Weights of a small transformer language model: attention and MLP in parallel, 8576 steps.
MLP neurons of a small language model. Each row is named by its layer, matrix (up: input weights) and neuron, and shows model dimensions 48-239. Each number is 500 + 25 x the weight over its row's rms, rounded and kept within 0 to 999. Numbers have three digits each.
After each neuron's rows, "fires on" lists the tokens most often at its 100 highest values on Wikipedia text that the model never trained on.

L3.up226:514504513506538461503506517468529499493504493475490555487463521514477477482522519507517527511485473480451551488490481545529459485505527484506525492501493467505482531501438471491511502492526484525533511492530503451466497492497480530537536557521529528479457485493509474505479513489497487471467510482435477525461559484483493532513499499483486485496547499530505483464514472525513497511510524547504487449486487475500509542485514544504503490500496453528518487513534525480465515480505541511543471507513523529495503529525480470500512498557529558472488572525493469489509473493482481521
fires on: "ly", "us", "ous", "ish"

L3.up486:502510500504525503529489511529499512440535489485543450512530478529516494480490479533498571551514486487507488487508533478503459485492487507500496468520470537489526526470476512496495496492490465521487469490565521479515509521517484465532493465511524435467490537475485485494478498492498471516518504482529521522478466531516509503510526516505494548493521488521484503544471507531506453523475489499506481498458458450505519526503495530484490441512493472486457489470511503466496475515503500458496468521494500504546421485477479501534473497497500563521467492515512505533479493514524483500
fires on: " 19", " part", " c", " member", " C"

L3.up929:523501476505491502505494480492491480439511467488524507486537485503520545498517480474542509503533489512476476520556513507499462486503546512497517481498446498501524490464457526491506476535490481541506452465504478516521502494510549519491459479510500491513526512468478470493497510517501493476507521520516540506484531501533547476537529490465491520491474474510537476496528532525558492460471460469499464503492491509446497480487473531521478468558504517473511471477492529551503485527515494500507474537460503467476483505531474502519458499555493521479544490463492485500489465496472482513
fires on: "–20", "–19", "–", "–1", " title", " Game"

L3.up992:464508467495492508498533485478482500456553472503464504520521486504487540515519491514530499541530472519465478482520527480481505457453503497495513490509465494536486510487467489432484524513506524502512426497489510524514497532475519536525479524536508521506506510500469516468507526472482519517522523504503478551488528468503524502479502510491521484497515466474530522487462531473504525511516525456492512498548482513538506475500456448489476534529510483500506515460479497474490500498507530545511475506492488486501505454512481488512558507546530479438456473449519525451546514485476512501
fires on: "ning", "ing", " over", "and", "out"

L3.up673:525500509479519533493497509516473508516511534457474537509498498473502512521509510501512464505512495528509497490496541456524501519528476483516516505455486497541469522511482505486500529503483534491517454492493495520507474525496517550549493466545489507510475512492502496469542579490512484511524480491494504485467495509495521485512521511499541547497518466513528505513517513510497490535488483458495445533477475517521533472486465512468516524534513504493540500493487482510523532486516515529497477512514498489474521528523476490519476508549470548482506501460494466516496496504462455486
fires on: " per", " Ba", " long", "hu", "ba", "ea"

L3.up465:513491528495515471510516524532526506525500550498456477460541458446500467465508458501495513506526472521490485517502539533474522511492462498515509501469510518483577513540506536527504496488540533490552518484490501501494499500504477501507483515481505454548483531490470506509471482553499471511474512523489506498461524536481504452514518469482500503514495498470487511480514517476524496468508458488504484530519492526515457512486524484514503557517501509488503462467522441465511497477505516536499530510516450476526483503532481488502467497482515479497498486528497494508571531507533519545
fires on: " Mar", " an", "n", "mar", "se", " critic"

L3.up85:520490496466478505515535512443541466478507522490470472536481474556499509477499543521508489574522438501519490492490525522462510511482493498485516454529505485473493507491527531477476500524544499496527480520504455475493536568493507555494510493512472518512433467521503520508494505494517482477509538495489497559510515489523530522493511484493476453568457492430534454507469471509556478496479520529505505468502447510494487478531501503500457498516524456486468501496510491507511504482520481515526511526492493536514492464502477510511480501477491493527477537495480527504482477474500516470
fires on: "p", "op", " |", "P", ";", "app"

L3.up41:476494473495473503494530533483446480485475515519510511511474526522515502466512482524484527554514528520458489531544531523517498502502511503476527513495438464545494515490511482469498491518509485491503492515478498479494531517492500499493476523549484522516482496458502476474489489472525580491474544495494470521465510506519507520462488516480517516537534487475500524456464543488499498508515525503508533452523508545485488448526477486467533486513496473544559533502522505487480524524504498528545504492503534532503487468444484454498515490519497509458480527483449536538529480512469488494
fires on: "ing", "'", "ning", "b", "ting", "ed"

L3.up335:470468530504529472505465501493503516491532499453478524468527505532498506498509468476504514508514528485494507470502496528497455442545507506481512463482493533458491482495450497543492523472553508523461512496496473489448493490512492469518490520483494524461486487536507505487486492485511534480516473513529529492503474527474481472509520505519510526484482497503526496540530478577495489494474501528505504561446485496533532540485498533477481499511488507501480528521520519498462528487511541485517509531493520501510496513481482518508459502471516483487471471479487530493485521529495460528
fires on: " most", " Fa", " se", " under", " vi", " Se"

L3.up475:502537486475486511559521522502497447524484502497487482503472513524487441519514534504514499492462497506517497493536484439480456484519502512471520491471515472516502549499464446494498478470502490494497519499520484498501469509498485491522461478527494529496505525508479524524505527517483458537464427527510552510494529496511501484526511550542515557461520493488493497513481533478504489495463532479502518509501513482482535522505469527496475542503487503513504469455529462502492474530499547483518449545508472499531449466523473483488517498492494531484504551541496518476514491455482506515
fires on: " mo", " Mo", "gra"

L3.up283:535527444486501532561484533493527511487526531472454477487479464542506468495517498527484480517529502494519469524464504489500485517471490457509540472484527497474461496541509490502469520477513451507508483496535488504474500515491480524525530487536515531511500547472534518534543530524525495539510463477525465541539491494457479500504506482519501548546509489506495482510496527521517494469459456512493476537492474535474499481518487501537473557494488458488496529495496479500544493448508485487460497510520489478550518482520477471514483502480505516516454493461564487534449500491472496513
fires on: " st", "st", "mm"

L3.up581:494486476505537521476500479507524500471454503480503539500498515519559474495533507513463509508527507488537504456531478491502487498498509496468525526464504549463475487504496465519498475466496490533515494539499506530470494486513459447525539459494535509495460475517509520463519539502486457473473464512510480482486530534477464504492522520529522528462473519560510485514500492491510482470493536550500534563491501504496512554507472494451506529504514486505469478484514483470530487489488495498513496561504544527488520486509476511504507502461473517521505505534521511486453473546495465513
fires on: " /", " fa", " Fa", " m", " c", " pa"

L3.up868:501544530490539494535577545497544484479507517486505480528503498485526490494505507496469487538508467502493485471451498523549504508505523448481521464465508451497473519491508480529538500520472476500494513515492515507495477496493458481554516466516501498464526556465502522551534541461499482498501435489503501525491498499513519499490519511506436525535508497479500505542528462539502475516466504512497490492507513509501526487491470511480497485501486485521500480488507443495521468483502506503513478534509486460543469506460471524514511502526477549519468512549534523535514504517499543515
fires on: " ca", "cc", "oc"

L3.up962:539540491499475515485501480486525457502533501509471501472483520480505512508563493538534495510510475471519510504472469529459528495529509485493504481473475476512501552488478488438509443476496526496509486516522515504513518501485544524513521522537474502486504495483520513516504533519497521499519479488487486516535570456505537513505489527523449490534541481517511500478520483454540530478501474473495492471484489514500523411501491484524495516502504483486525484501476498539488531487523496530498479518501460485461478504511484457530494500550505520483457485525492480535521467449514495485
fires on: " ", "s", "-", " st", "ball", "point"

L3.up387:472493534490503488482544476503490524480512520498522519487505495489507502506473546505537488512511473492464498522491501565442518502497508503460486504524489442504484517509499493474528509516514529486480536484483485476528501472481497510503480501502505476478524527529495456500505498496476544472499493520469503514504557521482525513487519535471436440519476542470534516460478481482539502505504528542506508430514498516510514505490457464505500446551507497526495452506537486483509453509498526536564518504524490515517500508498483530556504496527508486517501536482452503495502478498498505489
fires on: " S", "S", " 9", "!", "us"

L3.up460:514511523535495522506482473513529535509545492539516456520492477525517473496488528506427547490521532535461497481484491481487516506494509495478464554527489490550527488487494516518469513489493533501499506482456506508515474457504498548486504526497492485510504484461442514498496467477474499480520542496506476526472486519503467516534564534439508544474492473521520481454445489514547507503508499484499455493539468516488495521529534469471478486506488490491486461514533504506485486509500550480488468490525521531544488475488472521525496504519523486498499505481491515507503480499516504441
fires on: "$", " Pri", " that", " $", "===="

L3.up877:479497551477531505532527515471467509544525499496544488527482478529451499462506573509509510509498480505478481495550497450522488494516495529510527480448480495558506510473484521470494505498503495521495474468482504479523501489485512530540472499524481490503516506521471462482520485511464496456454502501466496488464517481475498517525510509465479457487544520483492518525492476506531469526559497499497469476464512444482478497495472507470463467500513465561498500526541525503487496510525551523514490506521452530485491486503477503493513502553492535466464540543508471474527477496496513473
fires on: "ing", "ly"

L3.up289:482581516506484453472491516547495460535437509515494533490467506524473457488517491493483550488538523506529529479506453534475553449525476498485472492499480508486502529482497503465514492470530497490481513509509474480494461475506513501546484520489483431533448547480469473497488493501499519524542515496534505534516526469544502505503495496483492542517500501479523499484469492491503481492509498473501467511512507520507487494485509471505494546498492496499504494488526494471518518485519536566469501511525493465512479474564482516514505500532526516482454484491459482515509538484521518496
fires on: "f", " one", " some", "the"

L3.up344:485538498505486509514504456503546540518537521503502524514496485521504514491495473529551532473531529504477483455489526503546549472521502508460513494443466503458522519505474458501515522448521524497530489526502483509472477480483494483551505511478489482511478477495451518482483481498512512521507529489464458545481534493494484514481511477527505513493473535476485533558488509529493479484457470514507525547503492509533497481481459482453509470513512528485555479529477482492457509503483448513549486525497498481504507518573484484551513495487555521530471522511528494476468517467490489499
fires on: " Be", "ne", "pe", " Pe", " Ne", "te"

L3.up902:498542473505517510511501464487480531468523499487467523500510529519504480456544465518492522531506500484435513543512490526508504462506507533513508517514448524504539510491450472468483518492493520517472468486478512480494535476504471498503531545493500532499474509484473498478477507519505500499501539521495493530453499496502534520525516530519494522487473511537514478511465534504507513498442492525504511514513479505516489515472490444476480506535501487490471500545491501537452478448478537519525471517498502549493509453484473480537501508500526517526446514531505511530510451479466530496
fires on: " Re", " in", " years", "#", " Con", " 11"

L3.up18:499518536490531496500510486507536455511474506553501507552502508466474496505486495513461484570547457537484487474531551505507479489514457528463493487518456497518494495480480474489478494548511498510512501481510522518508507522498500506517477513482484513495497510507521490517525493519529502475458474503520507467491545497526520500494527499517499531473529519459523470496505486503520496495484494453502496468467486479513527471449522523523446530511503485495442442503511492461525512491534504496478517536476459495498503458499473554511467499569510495507501506503523466495518488535513506513
fires on: " p", " c", " co", " ca", " f"

L3.up643:516511519481512482518552465477457522525528513522528492505539526535547510505488500499524524501473472503512443480536519440533464538515525461511507496487506450499495514529518510542495520511518505493502485494490550503528500503485484501492454484531527521499499499532495455444478521505499494508451470475494535517537542532460435500492490487443482514499503467524521486504489500492515509493529537490493521524495475472503503503533455503469507460519488429500487503515520485457542528518493514492504523488531493467509491526496476525511486500555511547468503554511513507446518508537492462515
fires on: "ing", "ning", "ating", "ed"

L3.up918:516560503498555466494559498559513461469473523525501507501554546490504515517510524461483526511512483534517495512556506513494535487496483510488477507476488487459509474547490504534505499519496506477469490477475456511516472469481526503493479519486574466498483535515443500501502475513470492493502511506501494513492511528533514481517522497456504500499496506508483494494464529541494491504525525483491498499484487486540525487508496479468510510520487510515448483512503485416528442519492512482460509529521496486492509481538481550518459502524475452503517488482458493508483487522536524477
fires on: " Bo", " Mo", " Ga", " Da", " bo", "pa"

L3.up409:510462501519498453510507509468510481469489522498464496472520483457484543488520509519471486539541452509485517503474549483480477486479481508500537514495460488531529489496485491484457503512491544483501525491477520496446509501507488561525490505528457508508464524462496529484450488476529529512535502508489493474473509487458492506535514483467507551473540484483498519473491540509515487497459463481509480487527513486506541458501535522530501526511506501493545481496522479505475514437518474509497449493487440521523470490500482501492511495558501493485440550482530505547558542488511491493
fires on: " of", " Ma", " ma", " a", " b"

L3.up171:514499529487500480472517518526447445527470508494497518451475463540527516469517486499456524500485456501471530490529545531481529450519503528511519494470499509465494551475482528446488464515534528509496529466469519457519519492490550520512567508497533488511522512521526458522516537492498539460506510505491504495516528483493520522501514483493457495528495486496536452479505496506547547470512479494503489449474485480487531499475481500492516502500491500497526486489491512502533505498521547507464511519486489500508488486488476494516466493521510484555481527490476496506548488458506520553
fires on: " Al", " Total", "al", "ex"

L3.up749:509542496501515507570484508483501488486506503505503421448494500481534460506469492553444492542515491499536488497453468512492480517472502497470458498490497485533518491484495542541485493483533502472535519524549499531502488513516480483525497480504471468526525508460539516521476502480519470510471502482506491543509482533513477501484531514524491511522492484518482454471456492500512473513487468475498468502513487498480504517519538517551448523512502490471442480493490493485515464472509490492486510555514519478546501502527485542492449501542509475555502488505520463545465512524539469500
fires on: " p", " st", " w", "av"

L3.up517:495531564478491481513517511521494442493507509515482516503497575516513517475515531511482524491469432484505494497510541506513529490541521515486504525518498502535483526488514510497453487527493505483489483489467493500473481541489483568527464494503510471503480500443491495521482494518481505469503432552512515492513515493506503501509534492494476530493522513499506523494462531527487520514471503492504514506516495478498540505494523500468503522513498501517465440492484437500511533472528534495490503522499533512542480464548473471513488497554434505487488533567520483555539520503524504551
fires on: " De", " de", " ca", "amp"

L3.up21:478527558495517488488516516528496414495458520556497451519479494515523516520521494494437517467500462525530543447520491450460470492504483510515498509503509476551503553491449515462513458514507472503515530505464506467497484481471529508525511509484503462462505534518465487498493540503483507493494488498509532506541533492529536465481496483500508466519528515449499469525528490484529504489486519513510503491481468471470539504500527531493510448518492517519464478488549493487522470504519552481547510534476488487501489446526483529491509481517494507522499516492469505465511500524505529536
fires on: " Al", " El", "ul", "al", "har"

L3.up44:500509495473502494491482509503476478488474483513501502493505464495547515485540544489476480500491462484508496499479521496472555513508477462504497527456468502488510472537485511496520504478491546479520516499481559515474492530502494514499480490512518537524508543466468532521546537502547478519477503481479450543473509533500515466536522480518523535536512475467540475523529517521512508522480500483496456522534504480525499492455457518478531492535506492494533484520507488523518499486520491550484491516513522464516498494536480518501452504510484490488484515484526535543501508500509488478
fires on: " Ba", "ba", " ma", " Ma"

L3.up991:537561472470493522490548491511510465478477520503469486455511489477496443518524509499504478532495472503489489537529501543460505496485514500487496475515478459544517519489503550456486492498470469492484491547458448465502480519471503495506501516517481481460492537519484488486546482543497503511492498482483461529492513500528521522507538547491525451505497548437464527471478512513502523489522522527500503492465522476503506477483516509514508529521490511529493457515503474501486470489508526531480488513493463494489454479501480483515471496561471452478476509538497519534533484534480523516
fires on: " bo", " lo", " tr", " mo", " live", " Bo"

L3.up389:485554496488523513493508484506513460510478494534497493505511484476524469515523534524536486525527498498525507512499440511498469534486489522504459479499492542522478519523515492492477473477500466517492480512517491564515494480490499459500530465538495461494464552504511443504478558461483446527509499479562509521505523461495529505501531484482479465459534538488479474531497509474500459515503479535490512509480443472532467499535521467526515517549505499503467453470516480460494484537513501545485504505553464517521472444519480515516484503483520497496503490509506500507524510529477510521
fires on: " d", " one", " some", " st", " song"

L3.up913:547521486513488489440508463463471454466524499516496510487504514515520506522558528515509525507467478478503504479532467504504496495534530494459519483458501492538514542477474464473503467484511539463514480518457508501479496497483517539566506515512509479518525470510476517493478523481531488505466474469484529490489545459521516481513537530530447491505526493528519491510496481512523503459489466468486501504509539502504559441517501489528514508563493490452478487517532505486452521458511506490539489549515447479521499546522477519495532502522502520512514509500484507520484489466515463487
fires on: " ", " F"

L3.up1004:483497516508535501501493503476522513512552498455524507472517468534513523480504491534475511538515478498512508491477518518532514522488518483500488439514499484496466530520492496511514498480526481524476534509483515510471489512504499500512520541486435500537511524532515469555496525497471522493472498482513490506463483467484497469491511481448520483484522469470495536466511507522512475481472523525504477494491446486515552519486534507471521455512491493487489532514543485427484482509515499502474482525530488540486485447510482500488530498527482533529470515551467499497490502477481462465
fires on: " I", " U", " States", " Africa", "ta"

L3.up301:535488527519496508525529459479471481473515525506472550465519558461499473489506501476473491471487532505448531476502473499543455515495495500498514522545514470486506520529449450495460508550515476493523475480441540487491508526487518500498491565514482558514471510495515472450476459529480553482513504497458492496520510537471507511479505515427475508499496499523472473435466530493492508486462535514498510472521512527530511494481525501486495502511483488499510484525476464486518527493483535497511516499498514549478525503477477486542514502535475493535497533497476500467568509470526499482
fires on: "ia", "us", "y", " of", "ina", "o"

L3.up188:467528469498513489491479512521462499496472522501465495509475520520485532486513492524496500502533458494474487525502496499476471487525507533484517514531487479499514512448480458493504435463524475539464454501497497464481498503515480496531515567466460514504506476538508447491484490475542567491502515539501511528484492524516508524481492504504531455486515489503504481505471522530528506495515489507506496493499493484497486461483534488514453504518494486484502512518477481528493554517507502520541535511446510516493512457503471459504535504535495497482480461512495479498573504496534501548
fires on: "s", " to", " by", "k", "d", "z"

L3.up221:494476467528539503515498523515508480455500538493504466475515483463534509520528564509472507518524500531528494466465485497483500548499476499528497527507502503482460486524495472501485502520515494559504513519500494508489480525513532520495518486467497479524487518490450499480505512516518479443473513487490446489520503514465485464500512505499523532520461474513493464505484508497476487491455504502511473458494512499470522536516507479503507512498509507548462511450465528509554493485503487526476507518506520484537528530530476517514491499499491475525490503542486520478517545553517447496
fires on: " M", "h", "b"

L3.up203:470531497501515473513545466460512548482526492473509552497489486529474493486513491478543498501556483495456492513488518483511533475524537511471553474483482522503499520497512513494487494461532479496452489497502475482504503498499491500502483524474463524507494492490489522476515523449514550508492476504501530512523472503503517518440498514525521480479486536496513540527519511540508496495486483538502578563515481551524523515471487483478477540522512508527494500530490494506461531489508487519492463518455500462464469506530481474527482505516519487503447478477538528473502505496508519520
fires on: " se", " Se", " Lo", " Ju", "lo"

L3.up564:486510517519506480496482473464456486534497522470477502471497485507508499457511482504467526519506532511471523474485490546515497487524469526475544507453483490470561520458462476485508495461545523484490514519475518501474498517502544473549482541530483531546451517502513472485479486477512529466515527444493504510492508481550482495489503535468495516513526502493528512484479508483510483521483479464504483541477517553536494450468530485498530568526483514493546538528494524518467506511486505516481484524528538503477493478533476485486493499550567521485435469499498543503509488489484513494
fires on: "f", "ver"

L3.up553:527555500470518522497483493519538512448505516463455491491514512565432490547498525524469501472540478540496478515481523479508474491469474508511507511542545531487453497511482494529479535491522480513465469504517478473498464547499453525530502494484492523499470475500495554510503496489529456533494488508483500552520516489477511494519569470503531478513558506472483483500489477496504493492523509497499498510495461482476504544499543516490465522483512452509507490507489466481456506471496533488494506501528503481529443472570475457484480508498452531498473485538533504474493510468503505531
fires on: " comp", " imp", " st", " met", " result", "app"

L3.up970:477467485463516459492528508539490528494471521501502512523519524519492500527480551470503528494500493497441504454543532463485491460541544524485509522471528485483533519504489454506500496488503547474483505511465498469465513461480476474518480480472562515455448482481464537488479490515516499521482496498504512506513586519498518467511528523531497515484507481530484491519493524529508456484516523506490543515461507511496516549518512508437529517506494469527488525493506474444500457516487492452538506510527513477492497472518481474546525505501497548502528491510512537437500508456480520466
fires on: " mo", " Mo", " in", " mi", " of", " "

L3.up702:469460511470510529508571506530467483447479500527514542494487471478505503486536508514521500519491480462472512499510481523495518507499496509452526529476478504518490530477513468531512496512493547485494486524518549473536536469475536500501466500450494498522436530491477531493473486473524509498496520461490488480496537509475498522506495510528477503517501555511498492526560494519515478492501512494501549465494510543527517481510464473475508473543491437494532532528521519473501505534516509518482519513531513520472490462482481476559460500496508500494464481488489526444543488485527501521
fires on: " ", " |", ")", ":", "s"

L3.up162:546490536522464521467551485447484471454554494471500510469526494457516500524495521543475517503522510506493479501505536525516504494502520472479492501522495463530496508527474522505506529489521488483508493492508503471501492545486498519522523518539482522509513510511519504492527492471464553473491505450457486543474511517474517495497501509445464491559516516453505493435499534457537494455480527529502519464535482498471551472508459542515491498531499455487525486519509477480495481509515558541537534487490514527517497544499471493518505500536516471488534560513456535522527508475467476488
fires on: "us"

L3.up158:455519517504514490522522501483514457488464479528511484530492533490526469506538561549522510506483466529489473498517475514544499517549530522463509469486497466474465509484500453532501472527544507571532518489510498512482506519491502520519454555526484523484503480537467462467509511481506506470467493500471484483504508479462504549493502471458500533497493525510470490481520518509501485508482510537502497475507474488518536477533518472466522496512494484490481511503564492507516494555511490502540552515488472533524511473484479513501524497529489503514519480510509488512526480500572457474
fires on: "y", "s", "iz", "z"

L3.up946:496519487503550472519508525518545542531524488510508500482456509474487469500494485479528525538483476481521524451499506524579534493505511497477468464494470495489489492483484449494494492504464512489489495490544492457471499473488540530508496494500491497506493473479509506529493487501527483507477468501513480480495535536507506495489530529519477495529481540502487464513476488542503478486473534537496492435482500466485482504527503505520486514480493488510506467479501520439546479474494541524476540539511468506514514473509478504535492500507485526548478505547525495541491533551549470489
fires on: " c", " S", " C"

L3.up771:520547503483540494490481494533535469490467537517477500467512505535498494489530507493470542529506466514520519483526500479528537532500505506497476507521462513522480506539503515512492474502493491519484516503482458512474466472507445496521498471514475508504530475465499493483523523488499481487475485495512522508470499522457469481524533462488524562451523512525544536477498494520515496457468520523498491532523490489525550491508510510462530487505501464504445437466543506489506528512509557519478502481516482517517447495549477525494508505560468484478505503505473523551491521527503481483
fires on: " fa", " a", " Fa", "fa"

L3.up864:499482478483521522457511513475482503507522479448511511509473499493482544486499470534495530525507491474455460494542523510475507472466560519457516535511473510508498496475472523502513521461491512517519483478505514479479472476495532477508537494492466517517542508478536488535502488474493546468537501511466500550535478471487491550500506503497533496523477501497515493462475471544493475439502480555505496469503452470479507483494463466488471514530534531453526506478499485514507479540504537508527464513440531480478498522535475491519458508525529478513471538450511464526491500507506499502
fires on: " dis", "–", "–1", "/"

L3.up805:511491484515508493507480539528517461459543496528466460512547518470519519478516562507524490494517492518520517517493495530503472538491523482459459533501492464469555485533498499543499530478497522490540527495462456539530473493500541466504510500526519525435513508454459481496499491505483526502526472496517533526513474530509426506516515537474471502518518513531512494475542484527501498505487497498499539490506503528513463505515472531476484487542486499495504468511493515543497463512499479498543483505526544504550517515492477513511465502534475488499476513495460511495498469485479497527
fires on: "vi", " Pri"

L3.up779:542523525498492519490492479467495473535539510469499485476481482501530470455511464495480536519513470505463540496531490503498479471506526536514541506478465518515491511445483534457456491489506468525506490488523491449495517542497491488506485496507517513517468492585507481492520561506492479476503468519481528512508507480484504482491514518514484474500540508483518476516499482488548467495484485540509496474480493513499498489463476514505433504509503500512471473482519463530451555498495564516522453501474492530494468503514482469513490494481541515517501496519473496523557487498458538530
fires on: "our", "ur", " pro", " Con", " part", "low"

L3.up845:488526469497505504483483459501488534477456526488495503483483490517526530544476477506547493484495506461519453468504494508465493507527523520504525501503518530493538500493486520551514521449514508499469465512505503520489478514500481492516505519431507462522495544520505501481473507518512465526522502527528515492537499487505468482497540485494483499502421517528532453552513501566513484483481520504505516570477538518493525556493485509476509484520498494446538501504502532498511468466498484528469497506509498442507501469487480498524496492471489488494504474488546490496512477517501496502
fires on: " se", "ated", " due", " married", " close"

L3.up78:555483463512544473461502465458527475506543495493482511498526506468518502474559487498510524515538498492460510516468469548489486455535523520511507527451466517534497513487483543470511516452482515496474515516535499503474495471492472523534506467562552491444481478516470506498509552506495499481482477490497492487457483484502490506546513539509504491481480503514538493505520507539513491483475481531497492532518517495512520517487451510502517516545516491520484506501502466537458512461519533524497469523512466506485471495467472468530496506523550547484481473517462460531521483487498529420
fires on: " con", " Con"

L3.up860:499535495495523486510523509493524492526489528538490508521445463486472501487507486502487523536523489494505492497467523497517482471471452519490507534521473492542508520491482486499449487477503484494475499491546508463504504516505513501509491511507489509504472532472547480505520450453514556511512490513550513494497485524528485548458503497510525521533575486521504490452494582510512458532475492473504492485476447461515505514478525498504496519490496490449457449491517489482518520506532466487484466500446534487507458489519483494517488499532504497516451504499536486538473502518495502537
fires on: " the", " his", "-", " co", " part", " a"

L3.up570:476521472501500490530527528459501544511481487488518513507514469495523484463536517523468558510532478486460471462497522487484520506495479483497531530468493499508523511455517487485519499470522490485521482505508495498513531484511499487521506511500493515511487506488503462468464504469527482547463494449511491547468509517525488505505502481503492502515487438521511495559520550522541472508510493468507494535524507489508521493473460518495496515552507450488485526480504506484497499509531528502511470531456499468524501522536471507506473505531566488487483530457505532479532470498543487492
fires on: "ver", "ed", " 4", "ber", "4", " 5"

L3.up730:492505446472497498505540484515513492496491515515484533469549528494521490487504530468467513542492513521461498506544502503476533527501535504489513508467490473472490536517478524480546508524469464523505481533475438500505481512504492507516524474531486522477488485552457500485442492482463510517508539457506508522472558483527520490522529474472504496492494507483527494535467509477494508518487495488501516502448498517494508465512499455505511541531504505551480497525478455465514504487493484505499461514547481484533479504531482526499503503560526486475508499491452532497494510528525497539
fires on: " Bo", " Do", " bo", " no", " No", " do"

L3.up426:484493525475525516525486523462467506502461477497526526494497496528534469489542482494518528523496471501498505489476514530559482501471513512465524524504499489509475524455533490526482485481499495523537511477530472495517534493519491482488492502492483529511517545534532489516480537463478521554502493516508531468521494516492470530522503502500500530502503453485503485513552554562540478520496490462511555493488500496525562501489481532466507475513494460472470564487497498453500557507506473479479504523491485517501473471478474490517464498491495461501498493435483474489502461479512458499
fires on: " |", " American", "or", ")", " a", "American"

L3.up1014:490513475458510513484492509499526491487551510463490493454460473506472454524518532575506485546503479500513522516483519539503489537465491471499500499475472487520470500530479476539504488501490463510484528531489487523469470478482469529533505527527457494502486484496517504518457529505528495539503489455527493496495527488503518505534534513485504483520492524479456493503490508469507474506506500506497467490489533495463500488495531519527450511507505483510456466498524443531479493445512468515488427527497484517546481464584471521484477504553487518544480485509520494546495515569499500533
fires on: " d", " st", " c", " dis", " p", " tr"

L3.up65:465505484496505493526503486501516520437510533535467518458478501438457529504480525504529519492480467513493539500520481477516467501479487507473562496511478492539475527497472481501452473536482500481487513487531474492468526498502482466512485484515484545515461515465524536465513529519526482539485479523471515497495536492464474474481528497536487510482539545549490505512467531490521486439460490520507526503520478488514506512512469481500475493545500501493521441497487516497504471439517494519505508522484524547473455532487483465523520496506465520517481482498517495518507517510557524469
fires on: " A", " a", " ", " ("

L3.up849:463554480476491472508527509530493484440522488529547518477521519493540477483476508488515551558501507485505510466536518511491509487517520542472510498491468479522506500480484508490519507540476511504546498514481502496503487495484491501488469491470499469452455496480547548535491535544497501504500486480519506487491517532548444489489560505506479518484474480498533464530492507509518465518506545461499511494467538473518484527530483520496447474562482477511440450522513499451512545457512497477498509523468494501535489492481476505514481502557522498527511503531508502485500543526495493481
fires on: " T", " C", " c", " p"

L3.up716:496519503472489479492546515484470476468514496547522453496492510478549478495478502512499495565525477493505480475513500525470487507498513482475468527526470449485466516482544547499511508530479487526540512499518471537501462515483468487505491475504468474504459487502502521504491501521491504486502535504524507566524551522514497489490505525514462503549445495453526462502485500508518488502511519503498553495506436498502476520512447454501467452547517489526451475497530488487496503495497503496530544510521502490528502491486477522519508506536476466521506511466478484500511554503490498478
fires on: " p", "P", " music", "p"

L3.up57:496551447494504501517495481494538549512520553531479475486446470484494505512464510491467561501498537499472515522499529499495471489484503502514555517518454462522516514511477470470492513548501491479510459506521533465491517500507501463490501493509558543466464500529521458478518473528534518494526517506518535460513538513459468509448514509504527498487561464517496535449491542516536516483514503461500508470490487475485507488456531490524518471530495483526481469478504479462506473487509489494502443509464511483496474504501481498503514501485504509523511492487530538514514459524494510504
fires on: " co", " by", " along", "-", " (", " on"